Part of a small language model's weights.
Size: 12 layers, width 160, 2 heads of 64, MLP 640 squared ReLU, vocabulary 1163, 3.85M parameters.
Architecture: no biases in attention or MLP, normalized queries and keys, capped logits.
MLP neurons of a small language model. Each row is named by its layer, matrix (up: input weights; down: output weights) and neuron, and shows model dimensions 16-111. Each number is 500 + 40 x the weight over its row's rms, rounded and kept within 0 to 999. Numbers have three digits each.
After each neuron's rows, "fires before" lists the tokens most often just after its 100 highest values on Wikipedia text that the model never trained on. A number after a token or word is its count.

L7.up213:533483540469523475486480499531447525485498495467528508491590461520503541440563515470464522513602542528507510591466452594461493439480443491527587478490489567490465537460468500553450513542524454497568462547503523497500440542522436498511508475455519417489531591438561497511547512437532543453
L7.down213:482584522473494511510498494554558460503568480578525521482409524444485538444444461518497443587503564499513533511590538475498505427506516510517499537498486502457455482479489576510453503494527519523485456460547465442454699503477525557470495480502558502461441461481495450539495529593533508478
fires before: "0" 22, "m" 10, "v" 9, "d" 7, "am" 4

L2.up56:467521530544460477518504540470533532425512496443486430521518483494578483506429520486562472538460566483559475525470475504492528522488522424513503518532470557492474503439569435529521543526560551547576500547428509508465518516533601522506593447485491491459496512463504480531491529479468559523
L2.down56:524493481549578466497465464470524528557515495511510534410476516527447537446571525498579492493480532531401468525516514492454525522493454584561469480523491441483494528544457551566492477484500491447509504475567507499536528475456489512503427546494475606472527510453486470461431447526490507503
fires before: "\n" 23, " He" 14, " A" 12, " The" 9, " H" 7, " In" 6

L8.up245:523502499541469486553440529485462502475493548476505421490561478531532454449460474473569431495501518528517499471532447562531468600458503495584480512509499562549524537497472435503555533573485475471521508538474469520521373470554462479475573459492474540424468453559557567485547472524433529463
L8.down245:490530559487461504498464470441532500490522517451491541512591469538479426503455536483402526474531516453453507488496525447491477508460534485485541514484443493489412507485462547455466458493563499517475512453479483506554582557500532463533571523520496496549483471510521478477499353488427517524
fires before: "\n" 87

L2.up456:563509457574503474507431469470436469472457519460495480483533455441458529437504503487578456482478492532527484559567517422480486535491514486521530485541505453525609503504501547475470480499525501493496473465515515470531480516552494478567490451557482610457535537549509412515453475501462477454
L2.down456:517485497537455487552521478459477590500501491506527522519449524544570452493475517516525458552443536476499513499505443519504478529512582494481540479456457481524494517493606431505513469503479522478572525460461499542498485445553525477491457505481473478576558446553515546577469421449514538525
fires before: " |" 39, " (" 16, "\n" 7, " –" 6, " Re" 5

L8.up106:507510515495501549555546449450497518492444533494539539495554538548548520441457519464484529478556503459579467549507488478559486542502512489534509504548470545514445500531462502548545468519520468432472431537458563474516447495590432454575509517498525562513465503484511441422518529519516485501
L8.down106:581511492559529545495502437442520470485478473455470538471483501506468547520465530425521466476454536465511562544517420476469484544548501545515526568544512462457444524469490449533473443517491482480472460479394498458478455525442458542514561516511502467515503535474512531449446579517480502513
fires before: " m" 18, "." 15, "0" 11, "′" 9, "5" 5, "6" 5

L9.up568:495471466486433568509518487432458451461514502546510498526536485463513536435535462512524527401522483462554509576517529452530454482453552488509522455541401507536571498520561508499525499471568527462497496537477522416550547525531509462556548430461555445503505510591587465537519509488481477529
L9.down568:559527513538480489529438471476477558523502500458534504558586461513497552441454579568548512415503491479491469583438538503513472500530466511473502521508517497459536511523485484574515504520520450540452423469473479460512417438541480498576527506440482434484553422481515541530530526476503474532
fires before: " m" 25, "7" 10, "2" 9, "5" 9

L7.up531:512514530494454508555529525501434551508499482496559412516531509498506544474492417548515574432521495485551597466520508483476557502534487464497509483408488502484490496498526438469453497476489505431514521516469469510530416524507457498412551536528496491468593534516547490595520479425595449533
L7.down531:447579515542552507525548409441558487466432511535551599521473547482478486472540530513437469533448477492436464548515531516517510459451510523500509485505518449482542528526471508514523487506516504511477505503539557467397476530508526462564437497494475488569404507479510541427504504560482549474
fires before: "2" 37, "1" 23, "0" 8

L7.up503:473485490547495480537509447509498599471515495479449531473448520557424473480497534507486413521606506533536566483461470481517466454511416541522486592546498443468522477518486508511484531516432460526449523476506531458461427417563457476502403532524455535527375498471519484510536481499589491512
L7.down503:576493497505515414504456487533505530451444527536540466607621481483511527562507547459484489466543526435506471491533495493522509541453573488518498542486520439542559517547546457479530491560509547504519528533490576499413469483412499566483500519514491443556490502528500501573529543527446519493
fires before: ":" 30, "." 14, "S" 12, "p" 10

L8.up255:537464474520494467498533442537501522483472484518505536508542475460525451550550454485498443584544473482539489521494460544520476496554474455485507501580530467560555549518506473491526511551491452450542512485518513460520516497489539458487578531500499517532549454549523475570555536495511400473
L8.down255:456492501464502596500461463489476501490511486437457482559518569482526422493456489563443536402527484583552483509505498489456510488453490507592454505508523484473487538549481419525421439486484505527512432553498485524499483482497550569522444507453458541435509558478533554514550463562481544499
fires before: "9" 43, "ri" 7, "ry" 6, "ro" 5

L8.up625:450479431576491514539545479521531593454482509496484422515471543520455488469465513479403469473559529513525472462462453560469476491439460513550566449545510547479457459483439515506552511508485514508522500514555482486538461462512537473459531532526526496521480590494446510472467476502509468460
L8.down625:538521432504505459521515568487463494472551432436448534429523480498483437478514457519442489494514512470542542537562530467475493559490475534500438535517464473545472504481531513428475478509563550464496436525463493482458511518553484463466466560468503548473432440441480472489575456515618521458
fires before: "ent" 11, " to" 10, "ed" 10, "om" 9, "ition" 8, " of" 5

L2.up83:508514579502431462492435498417477516477435501531519493468568534563482492440392550494526452543488559573485571547452506520461467426454498485519569468507453511469487481542527462473485525508457504544559441530476514476506503528510526463538498559484512522444498467484511466480504485480451517519
L2.down83:493428448525431515559508508545438470540454445482487403489489490474487467489479502497522477441541494500505434499536444530548547571537489459473463484469532493525497544466577516587516477514559484487517542542511512501429486512524508496459499481516440417422447536478512565444552497465548468520
fires before: "\n" 58, " " 8, " the" 4

L7.up15:564522518557545469504551440479460477450476541549539513474518434463522587517514501502463502460503477540438546551527584515468498447509558513494465544527504518537538499583499492489461470460395494502484440469442548509435406458486521533499455419447469460499478542516531546475544436486498540487
L7.down15:470488494496449462478524469528515492481465503498415497519413509528480542551476527410504499553498431463507531500473496473516450496521492523511521480571514584451478563522455412514552512489483517524463519415512502536582471554468472472517559480497514536487521469486529538517511595480526533566
fires before: "a" 31, "or" 10, "o" 9, "ith" 8, "os" 5

L2.up282:503482483527501514521496543523575564489490479429520534522625504457453436562539540497555532489557538523476479506528530555456542486523563450447477427525511453499551509522505431473553488509415461513513463453521518475496474524548595481518566533517521521502524519476504506534519586518516558509
L2.down282:456508522478508515414547445507520547489503595542488442505499507595412452430490486508485553513477479467524455457452448504518476484498415473506449560558366506457538486555502457523468542547496457489524521553433505550521474546504487476517477521502563476472512531538565511483489543473527491592
fires before: " " 60, " M" 10

L2.up194:444466533511550511518492497496516514437499498524442490499579448513428463575512452485526494478603481484500426497538459495448545476471554433502480454456417468461588478523523477514460514503430433496600501477542552492472515550504548509511577523516412494493520539519490507540512545508525536470
L2.down194:495483499558440531453501483559523561516550538450517466470499492560486479507514550470515524578454414517499548556470484471505483558492464541446455501547398513512508564579427470520514509519480483451474460545503526543567446501481512418544471515466575543479560518528594484504522474537472472575
fires before: " " 32, " M" 9, "s" 6, " F" 5, " T" 4, " G" 4

L7.up219:488514522538467483550555478496493513497493462463537553437529448516531536488479494526482522420541537504518522436481529497491488467496525519506487502457508516524488496456428556478555491485533552487566470409425497503498510509446471478583445439521476529418430562506520527557455430461423445484
L7.down219:548485521525544490544514585468468573455495549539432533527499451554461517496482511610537516538534502512516537524527522435506576541499535447403488524554518486478504505474577495508462534475514492570532481472522512500521465454519540535510510534535516503485483457462504465490569566489523503475
fires before: "all" 26, "e" 8, "p" 7, "um" 4, "o" 4, "c" 4

L7.up98:396466523579482499524524453478467545494478483486529438489535464517553491391436516492524506503546517589472530411482484554468483523432532509423512452463462499517449475528530555491554505550502479403565427524438544507495497481501468479491490503449527490459585534528547520471491445522492568543
L7.down98:530499529428516473415592528455534468564512455482537491461509511514532475520539495439486507522471495471515472437524484441477462590501509517511505457577458509431446503563489498488535499401523527468536492559544506531514479488503496499564510527582519523425489420497479481476510520520481468419
fires before: "y" 13, "her" 9, "th" 8, "0" 8, "ic" 7, "p" 6

L2.up68:610429569468503457483453499452385478511479512530484498508535526526486533521414477497520466478538526574532509486544509481516457417451509530444497493470569481479512480476489583438455567500476419447503474493544577511480466488493438441498413533432448534464457513421474475465529509567517484514
L2.down68:412528469485473540526496472503497501516490445411504521500509498461463504466463503392483499481443440488515493537473576499505573587519495480486489507489531443506455519522593479521603467440449475456511449472458440464401521470547502520493503435432506519524513514606508465509532429527452449449
fires before: " " 34, "\n" 20, " A" 5, " G" 5, " (" 4

L6.up582:520548501579508566465478472532498477489450494523520561478553494401528461438435548443494436520505531436509473509470504494513527472501593463555551508473486537500471497456553468472564491531453451505478504531470510494515451414549543470493518508481538486514433479536501475547524478532433586513
L6.down582:469450500449498505467540475500547482468499538446480544553565514508577478558471569534544533469513469517497497569418453512526545452486518538512452482550438468508450501465497457519482508516551543479456512428449485514548497560482446483474491524498470536535458505506412494447533506436490493475
fires before: "2" 29, "1" 27, "ell" 7, "t" 7, "on" 6, "ect" 5

L2.up354:532531403480497476535472467524533523570491462489505494451589469516478505548449519493524513435488478476474499526531512520436515506454564426517439418426478443506521482549522429503547470462550550505607507513476440499500492526573560499468586457491492568519482487499550511533465497498458523502
L2.down354:584501589515530521436548526500480516483462550588479510544455521519469490446551503548493521588497515513491497455488479526587546528575431500464479538576486515476515503531424509498452549537429403492433504497521525502543441516475499505514434542509535479466474507486470496449548565495489516577
fires before: " " 39, " M" 8, " D" 4

L8.up315:494490534567496600532537456431468505502426492486507505442477501421533511456482449493466549439515519413530576527461440505463584450513527465522479500527510517488533479445487503589520561547524517461516507589501540545536525481521458501478549480460498511505485502541424508511472518415473540529
L8.down315:451556531467449475499515503553465426565488454499451490597494561500507477479417568583509495498477516537450470480490482500499557517507512554527513532494512465523469450507506462436480412523490497521527520480479472541519531389535453505546558518548507541492546572443501423508515586535490395480
fires before: "or" 28, "orm" 9, "et" 8, "id" 7, "le" 6, "our" 5

L8.up546:502575596498487547523500484496420553457457459464546496505511460548512489478529483545524501509521489552481553492508553463518535481527466465528538488506534432462477489485594467607439503468514424524513465543513548439456417452520463424553499462552484522420525442507572496483572520517480599471
L8.down546:485489458544549495540473480482477491472457494521493481501515461539383425511489499505483442430517457457536533463517504495514409533482494493464516503481441485440542435475575467483589507578480563469502521427534528540498488434488546526457462566487539459575496484493459503450528485449460529502
fires before: " |" 20, "0" 18, "hip" 9, "n" 4, "g" 4

L2.up421:509488530478480617450524502534537519511482545472529473515532467425551467466558476459547447470479505518484523479485529482447503433451490584541447482532540477445495518510514477464602511505507476451527492455531521455444432411527492479555455484515578527568407527584568530540447554569447476505
L2.down421:541499480542563448546480498452479465526536478531448631555534552491504477531505529505503496544508463489482455536516438589560556505473572417540554504468526455526550519482497535504471483462566498522472468570479498537507626556500518503481529456525450409392551495479441517480516540485509528478
fires before: " " 34, "st" 7, "\n" 6, " B" 5, " T" 4

L9.up481:497519502516491526485589481521442456505503490462436502553537545525501548536460596479514529616520538515513436502546482538531482462379443516510492442581547502484512521512415541482535498550465589468518480488508479527507431463500507481508520501514513470461492545557469430526464517444424482458
L9.down481:442462539448453447536516530481471472464451579513502506492469496429494524495487465485472508469456423500471513459480482497465550546516503423527572574517481475500513489438570458513555576518508421487499500576506490557534559418475434481479479530447522540537488505405521583458474470503466548493
fires before: "ed" 13, "her" 13, "el" 8, "e" 8, "om" 7, "en" 7

L2.up118:516415448457444534494472494472497540427481544578524490420493481458436508466515491485609532512467522443450476558550463453463508507440469448518576455505518540431532464523456517427511485483491502495523539491498545492521494454513537487558489471489449522476512552493561409543456504489516444475
L2.down118:512601454478506438463505506531501487527537475446509484521512480550544467463444518470486554545488469493447524436442480509560535479527609559444520463483442496510446511486528513489511494462463497467553454496580518580438506501600506494487450492518511447579474408511555585502550516532518488491
fires before: " |" 40, " (" 17, " –" 6, " Re" 5, ")" 4, ";" 4

L9.up218:530479477552510500537504503512447520460478438538553542581486521417498525543554459542540492481460478513495486446496510519438518482569593452503525485422521512533536558466524470462494551519507479479533529542515569422481544467562490457558447565459540562440489486444484466567565523442468529447
L9.down218:454497517530430505489562497492461576491470480487506505541486487533524565495498561648468584513516547428532577525462488477501471511492427510545480529494481535491450485509505507579503525527499491503515481507430475493467483531491528462511534464489524551569594528519475495420500498485439466407
fires before: "," 53, "9" 8, "3" 5, "8" 4, "\n" 4, "7" 4

L9.up305:504544514518579471468527457550488490500510512469521479456465430449484411497543561487558429535445580508496479500520486495483480521466534461486477458451436606549516523496586524540522465578528505438552526426490519545488482556475468475528551454433601496538511478546525418521471472486462487510
L9.down305:495475484594513519538541480502501578461445491551515500516557537520449539507422484459530507501495522428481502501508496494502522572463470503445496498498468506538507500533506546491560500460551485504544453562462525463541488438536472454404527545496407508530563579525541446515506527516402492430
fires before: "8" 32, "7" 28, "9" 9, "5" 7, "6" 6

L2.up74:491553521563480447547530512545525464430484426481548493477494491560531411498449496452495514513514572569541474491520436544442487469477462516482544431504524520458510496502557459528529546496546514502541461532473560485466522508490520460483500519473484488474459568470495457428574481518489519483
L2.down74:502534534469467416546481467491502478482416503475440491473532416468465501462501541435520462514591575510521464492489445538500472556530419475519463496480444439512471519558527528444525497518529483455517494502522467536523544440524532505478534531536483531560460516467569502509475512521437547458
fires before: "\n" 44, "er" 5, " J" 4

L8.up350:471492496497465528521449479537463533476492462532545537505462531496494527539517414507545496535531556537424448567480517519460485486552492480437491439516546506483450529553573443498553596466536453505553483598471521499507562524355495457495580471558490491502502495541455456529524486502472430471
L8.down350:505462458528495459428516456475506462519472512560566501434540548451442581423417430476465481495471441534553473468490529517475514446469609545531515547516565472514483537426455524479500559501502588451542511569496499511487503520558475483504533538526525466480453513529525459493383490450494541548
fires before: "ing" 23, "ed" 11, "ia" 10, "s" 9, "i" 6, "ion" 5

L8.up332:486444473511468466476408530459425541497482511485551503551468496464467480491540456472515471544449554493512459510478533494451567391464578446553533500571593482546554556514540475535515535587480540501500485537432519506541481481485468464459490575463478473472485549453524451518527483464541541475
L8.down332:441518486475499483525514531528503492540541551537398498481502527600540516475452487502479485541537460494508392488513506524483462460485463479509511497432518471546541525519500468555468442526574464514545471461437505587502515474613428561464443425435510509544570487577503472532492505521465548434
fires before: "op" 18, "ul" 12, "as" 9, "ak" 7, "ace" 7, "m" 7

L9.up429:494463475460442507494520510512472547472503518543511449487534431446440500447494459467535570558450494526463508517424524496521473452470509483541533497444509506518520531535566465478431534568463535478578518503440497467550491476529488458525567516473524555525495450469496469559529481514440489447
L9.down429:493521498483485586517545534530557472498520502569547477481477513512420578514495569488500478490496455498471544470548500511460521456543483460549481480502497433461477432542427537529484563487449583509441482558540521493538482495548512551509510476404456504478524572511504443558499485554497549579
fires before: "y" 20, "ward" 14, "im" 7, "ro" 5, "ry" 5

L9.up102:471590544533561516553506548570477547467463510567544426494445463485488524532467474465469512484552559547500598473524506511504520438454509473448449461428475497469483476584557521513470467458488512455501484488475559499512499556523481498526480576525478489442504491451499464530474398515512514523
L9.down102:504562581484485447441464489526487520462470491445519492532464513440553541488486575426483462484548514495566507543534470493471567451560514487502550520491533479480492507503460508445553459500465500538461477515415502480444500460504509494528474515492478564571486537524467504519483543561512471545
fires before: "h" 21, "b" 16, "e" 10, "c" 5, "s" 4, "er" 4

L8.up492:483534457544506479503539543512455479514554449467533454515488456466517463491471533465573519566426491460511536440583479467452480438525531480572532433531583472534478452518553463427514463481489491503564508559512539598550464461531535504452549502491555521557534477566524439506517435572426465488
L8.down492:477455496458549520412541466536502501494527493526492440480479492498503486535577468407492472476458499547481486561498535546466501503429510586431488577497479514567462581475485570435523467485578504464520464509503451532522517500433498529497483503568467523527490518436477422510442466484503518433
fires before: "6" 35, "7" 10, " " 10, "5" 8

L9.up292:459513525510551451487520457560480506520439447458507495456510543502535548549479433471542430588525544529500416527476533535473529463473497484512479498464546611423503468478395408433519516530556476489517499537495494503470494518524470454517519472436440486495391543508529493599520527536540510458
L9.down292:470495521517472496562482499463478579484598485516526468466487437515505459517571506585477548522504631512494518530503421431454495484598564493462424512492442430567488482464512532581532462526489553536535503536479511505487492520563446522522469501488496459482442534514608500445544507486520473501
fires before: "e" 16, "am" 11, "o" 8, "ear" 7, "ow" 6, "om" 5

L6.up102:516486493523522558504518468455459601487467493521477502449418512476427468479445461429540452578567477542475513524452487581455471473478484447484585448494512489521488433538541506516536505541488528471562413542405517480459494485484506470524502460527460510481422489506518531486437447506431503504
L6.down102:447484546484406538545480452452510493504515501477526481528520507494450531428482563437467537444544598477474517506511535541558499517511472548478448529438490478486490503502409502548499492466465489543521468546558414426512499502499562496495472480546481479495563570489623482535440532531431500533
fires before: "e" 24, " to" 10, "ion" 10, "ent" 5, "le" 4, "ing" 4

L2.up401:472508468565507565554540470496473480514465561429505491464548500509457470501518532466542507473557518520468501483525579484480511452449574454500517442462474419519568517511516461451523491483491451459588506508541458453451449467510570442490498523548483566492490508513530512531532542546468572477
L2.down401:466440554460478502432508485475552561460515511540477442539502461537402459431472499553473554530468512498499483504451424556515510511541434422487496549510397499469506491497490482475460527519472439475499531444491522531510468517516473480522488515516568454482461515506543473515510541442520525556
fires before: " " 45, "\n" 8, " M" 7, " G" 6, " P" 4, " J" 4

L8.up442:472471491492468484444554519514486549511452466575500536495484535527477570392509480447481452533477449395480482523437446532465544468528520537438575459523539533511498456477544453535518568516475482472521566553493512530473497473477484490404487528465489510436450491548475495524488526567497450521
L8.down442:526489515485516536548378565502408517527557478509464517499507523497528406591501505547516541511501522532546430482488541501503477525441504496441538596497415483491569508553522483498484455539514500583451483446455494526554439478415514453497514515468454498503480531470481535505501578513517605494
fires before: "op" 14, "or" 13, "ct" 9, "orm" 8, "ip" 5, "ace" 5

L2.up145:573479580492498522486468488508418546540457515515495528579482512528484461465516508464506493528508480457536538510493564528497519432432517549497512464470540513451531466496451503426498543504487402475519452474558599526458441468526543468488421511414479479543424493524495463543486509505516461479
L2.down145:369486462500512485536457483490446484432547468535455475439501525469489545478457520424510504471473467493518465491447483495525479565525479477464497482542475551524456520497522500557468565495469450459460479442505494490487554545471476515434517504451524414555520568458487534448487447469472410504
fires before: " " 28, "5" 11, "\n" 10, "0" 7, "7" 5

L2.up382:493529544489472483546481400466389489563462479461474592538465467546542499518434487468484488563523569537509499530473527459493527496535471519516440486523589443487490470497498529485488523535471443452507458487539543525454515471448540460475525499451540538482518495515481506532477433564524470469
L2.down382:595554513467510561493523485527434441550465528497508558474526522438490497507534433498526410438490443489565402488484568550524477462535548544532489456470584531528476559509534494494599520518433564466474492497514492480488492479466477475504481507456485497498469488486532530471527470582520473494
fires before: "\n" 31, " " 21, " A" 5, " P" 5, " S" 4

L8.up409:501410521551491448477542499588518534444479509511448513535506479525476513512490525482570444523478442540468560540490554527486521478495463473554503491582463386470502442457501486430494500492399477511489487491564530444500466442465479522460438467507395528504452496477511466521504446396528531435
L8.down409:511442487673499444504469467559487524468543487476487530507506461545513510531534497518465487488522413555448496469509490600593492525496525436547504451467539480536508492505539488498542475489536566450477527468469538489513417481533478478564530572489554531559458464506440579490468557490463552456
fires before: "S" 41, "x" 17, "us" 17, ":" 6, "8" 4

L7.up456:523476533540525481533506472559473555549452481417480519544506489476457511466488489458436440492494512533493427488427545542502478427454510408539538481496500556480603561558467523548509480434533458471494484553474512523446438486504491465465451487494507497454504552477506486515547483590523446458
L7.down456:477543463491524542510510532414535480550495554591469438418501468542531522505481454531522580506512586463547529541477511459411549501492487469496531528539531508508398489487523458552506494506499547476571513467512475522516463558476468549504559475472446626540475497465531486562446493458565502513
fires before: "ue" 16, "ace" 13, "or" 12, ":" 5, "a" 5, "o" 4

L2.up414:502537538494430453587530457518507510479468512475484436442580484521424467447526563498558465564516548505551535485503530589411474529545441478511453457474495533459504498507509382525505551485488533519517430539539549512431497505444567474535518510525545542457492542496519496468513504465540598513
L2.down414:522515508500491443533479545583524486468543516484405479506526465515551441410463480433466555502430497479414453556519436508543500464523446521504484465599475511524529529512578518479472466525563517461506504513476518489520584508532475465495435502533539484542536507568502519518534428498432480418
fires before: "\n" 19, " is" 14, " was" 8, " =" 5, " in" 5, " and" 4

L9.up179:540542488475483532508535443469470456460511483542564504442519514481563551552529460480477469507446506486490441485432450480452539485477520542500555404458530603477520485497588476506515476548499507440503525555497559513456559552447511480478527477467544512503561491499508514509523464506449542513
L9.down179:567511531472518446517539455442493449526472425504552495465504467506529587523502542505503574544567540468476536518474425459495490493522539524536454526502456501506470494418471536511525510511477519469452515566430482494544449524418430462533574532522527568491505445436462472472480556470444547547
fires before: "2" 28, "1" 17, "3" 15, "0" 12

L9.up141:466487549521564486496516472498434461461460499492538465478517511431589508488442439498400556515585531527484505473535492451513555476517571434435452561578563524467417454511524456477521470509517490491482449529492504493434563403517473444459449501464503534541478474505398460473449426486483513471
L9.down141:487515561569519475518549523484600568522460430482573411527480497507539487462503499454552543574487586536474546477474444510497534473465530471478517456541466572529594474522529481456471492394491570465564493484520530488576551533499452456440483489448514446518483518517459439544494411495450512494
fires before: "um" 25, "orm" 9, "en" 7, "l" 7, "ess" 4

L8.up22:506473514482560533543467502512476539482455436499430383526473556467474493498496435483564467539513523555470551474487484491534585485512530453435570488490543471549502507453546496486540459536433537495538373525527538462527511459468584473463482463443479451479496448484542493506540488520450572457
L8.down22:464564505497527482538516488491495486456534445537462527537519483621465516505484517504503486484571440549562640486489521445556440495483531524486537438507475464489519508470458502528461459509475546443455474514454549443457522523524448452617469453501478537512519546491517493545447587550446487558
fires before: "e" 13, "0" 12, "b" 9, "r" 9, "ul" 7, "ter" 6

L2.up205:499565441575521501434448478547492531486519436539495494427534460505434525510465626460537501489530527509483578541502481506414516475460520514463541406481456505472524552504492517476429466514507490444511539517478516470515515512496480434501487487505440521430473546540494487544505425532503468473
L2.down205:549454494438460495487416523459555490508441533511478508485440500563482527498488486438484580515494494517472462407524489578519492458408488424495460544485513501486562450521512487444559486466563512544504497493475533474470512494518533475472485505485456501502391460462558444528523570496467486556
fires before: " " 21, " H" 9, " M" 7, " B" 6, " F" 5, " S" 4

L2.up7:456491506495457467504491507535486487506521528439517490450534461486477523538546446424552546448498486511458428459515463582560522484459545501503477427503437524458523453569467436449589455517491544425610498570516488452466498468576547437534570511544469531538446551506569471548546507490537543491
L2.down7:537503477485577536426562456481479534502528505546534466501510536552542486432540546541474536581504495475546501504497539442483527503577431438482461536544488452513533540486521520526431555529485414567423506412491474563532508501471488538456466458463530469413561512517459492444469521519476471557
fires before: " " 50, " M" 7

L7.up609:517450523557449473475472478455431507516485488599569474521543472476463442510475500487569546505504469485517546471489491544468599501502512490519521518509472460464481487493506507440545494495479477471519498582425471535560427442522517533434527480447536463490524474523492526521543497490454485511
L7.down609:569595440460535559534511491553524481558489525479494501484495578493514475462556550498464511517405490482481521471470485457499504473488574554477438536482538536522429468513417492431502549444549468551498559514488492507466541512468449535479521474528439603442467488437452551501470501573525521574
fires before: "2" 18, "1" 17, "P" 8, "or" 7, "orm" 4

L2.up183:529507517529501498489476479472506493484458496556551501483606446473470539530533473481447518519438508477535513432528526467519471476481544563481533517546575524449578489486577573433449506583516502491468430535525538490452563460528498455534434460505572537457509547557495476492500479504434526498
L2.down183:550453503548463540470495543482538552475473508463520488480451472499555505486455536483466555536433499550512456575497504551403517422505526540467459459560469499493442534484427500517549511439559514454463562485472555543549430499480502497523467503455564486545546553468470470486455512430453529453
fires before: "0" 17, ")" 16, "." 13, "4" 5, "1" 5

L2.up344:508496519500487513540503438560458536482511476559510483448500467477495552517484493503490545484486515567529571508476506456432514404447504501498537465483534511493526510539533617445436540534558405423479472546529568458489495477488476434519518512473490494428485620566486489503512435526498504454
L2.down344:493557428507567511511535449481453496457479496416433485467484413501450475533474497511510546490551481487543469468541477431557494482487486494508463489383476509556501450447447474565507415520517516444544433507471491550544512510403554473504491568498494552511535436401507488519472575533507479544
fires before: ")" 17, " |" 14, " /" 11, "." 8, "{" 6

L9.up474:519517514480499502498515422487553495514471389487501485490555549508546451477486387444455472482505533498459487475537468493484546425511533492444487530446560543398459434483528450459509504461497496461546499483497486469443544528520544522517529460455536457557437460530470459497531533516452498523
L9.down474:513514455534511490492494510513490536491480454526456517496481457437417539450532540436530532459495506411471554485542468438507466515462532491506447523508437398519487524463498518498547538483531475451515563514453538446493508480487444475498520575445488479445561477580460549526572478455460516495
fires before: "ent" 19, "r" 12, "ed" 7, "en" 7, "er" 7, "e" 5

L7.up141:530472585506569494509412464503429509477488505513454509457499441503541480434509460490526471419440508540474437549494466504468534565435535471534563516487534523423563472459492432489462501542462435481510466498403526567448477533497514480444500545473425519494477514441488472534521455439520533519
L7.down141:485573520500444492504436523530483489488473521501460530471475488543486468495520507503515561574501498492553472541491457459543454486573457537442464474506560519522476562451508528488574489483526524486531493538526546506480540438532490511498547508601530520461506469472489477526478595481461573457
fires before: "ic" 20, "e" 11, "l" 8, "f" 6, "s" 6, "g" 5

L2.up362:551505542510466522500462506520471522488520468475503493502590509509442546505500481472513450510638485536463477526546494534451508489476544464471493498426444472472501489514497459498499530527452422404558465521533487495491513510518531438493457471449514493450448507473593445472526484462449469507
L2.down362:555477530534525457433474529529523411476457465475464418440466446478476539492482540439467481526516477508489504496460402517489481521512471462509463472525438571535470538513411514546443428444508503535529579549490531473471502533466461500549491438449493540496493512463428503495516473504493487530
fires before: " " 28, " M" 11, " C" 10, " S" 6, " A" 5

L8.up365:487560565483519452518512511505463534492456491489466501509562523484547451541489432464497568493549469475500469572483420504521462481416499533563523555539579493527500420475501525493502488508468484457584522502490510422491529505415578446468521421504476479488496526534533495492487553510517555528
L8.down365:534447558533528484535532550538527499523533483474502481566584404538510435462501521483500429568509533474433472489563490469469573528473521463455506526495478463503503529481489516492473526463519458485483473480508530537537516467530513526524510515538499505452457488469466487499511463474428540413
fires before: "ic" 14, "y" 12, "|---|---" 11, "e" 9, "ed" 8, "ing" 7

L7.up612:519554457514441512514473505468517598480501510517510461530510429560509514552471418458555434547520523504487530505529421498467445499549522490554499489493505526443462465521464473472526506471449484502441458495412501502460537442464485495561431439549513531443442479484478474499508425549472501493
L7.down612:464461511506510409530492540502533503587576534530559508566449526445524493402483525555409506495419524477484474486507504535531509465484470539551425530499440486522484519515511501528544511507492477502478512479505524502494539502526491523616537429485551508547466433521502559520562490484478549446
fires before: "s" 11, "u" 11, "ing" 9, "r" 9, "uc" 7, "le" 4

L6.up375:444581499471484520532513522477530523466421503491534495472516581484430503478493542500428457568478554512488498495489461545499486499443557457505563465535514555502433517494578588485512484529561548456482513560484513530472475483514479445593430466513589544559448539469533493455488445533454539548
L6.down375:539544478414490566503466490498509519492568511511447498546541461482552496494524466473506556450582525514543478517494527452519479453551555534480483561468554433514517500492477511442501489485436604521463434487517466582507486516454504533453502524458459469412583512460475489465422596502529485453
fires before: "0" 23, " (" 21, "1" 14, " " 11, "3" 7, "6" 4

L7.up484:462526570531445460502587411480510540448466497507452467508484505547462497438483499485535510487541503512533505510507437447516496404480476603536459567447468450477504477548492461521557587501531470480543517533473552397469548504583508468570499466503574498468438447558538470502520577537455470494
L7.down484:459471402514566479443507485556593492542528494531535503532451531513510509468443539492442476426457523487506531540513497518485483527488503453502521435468464515513544504531510485454501478427482463566496537474518421513495478540395462514514406495471437486491480539447443536570494463520513500482
fires before: "r" 25, "s" 11, "ing" 9, "c" 6, "erv" 5, "ed" 5

L2.up610:467586480485500540511528412452458525500476492519468505533459511503533483487483492473525480558476532530512518549506531519530542461577462498508388499490587521504494493485498525518543606511520457412470445502516580485456450503531477484490493519467580506493482466544529470496400472510443519508
L2.down610:506537481524492487541437456405460530417418442489509505474533424429578551505485564551460561500518505506451544465503494482500540498507500499516541399491507540520431495473572473473486508520502503456408488536463486506491520495474502508564487526514517511503556530518458455536507472541526548475
fires before: "\n" 35, " " 11, " P" 9, " N" 6, " R" 4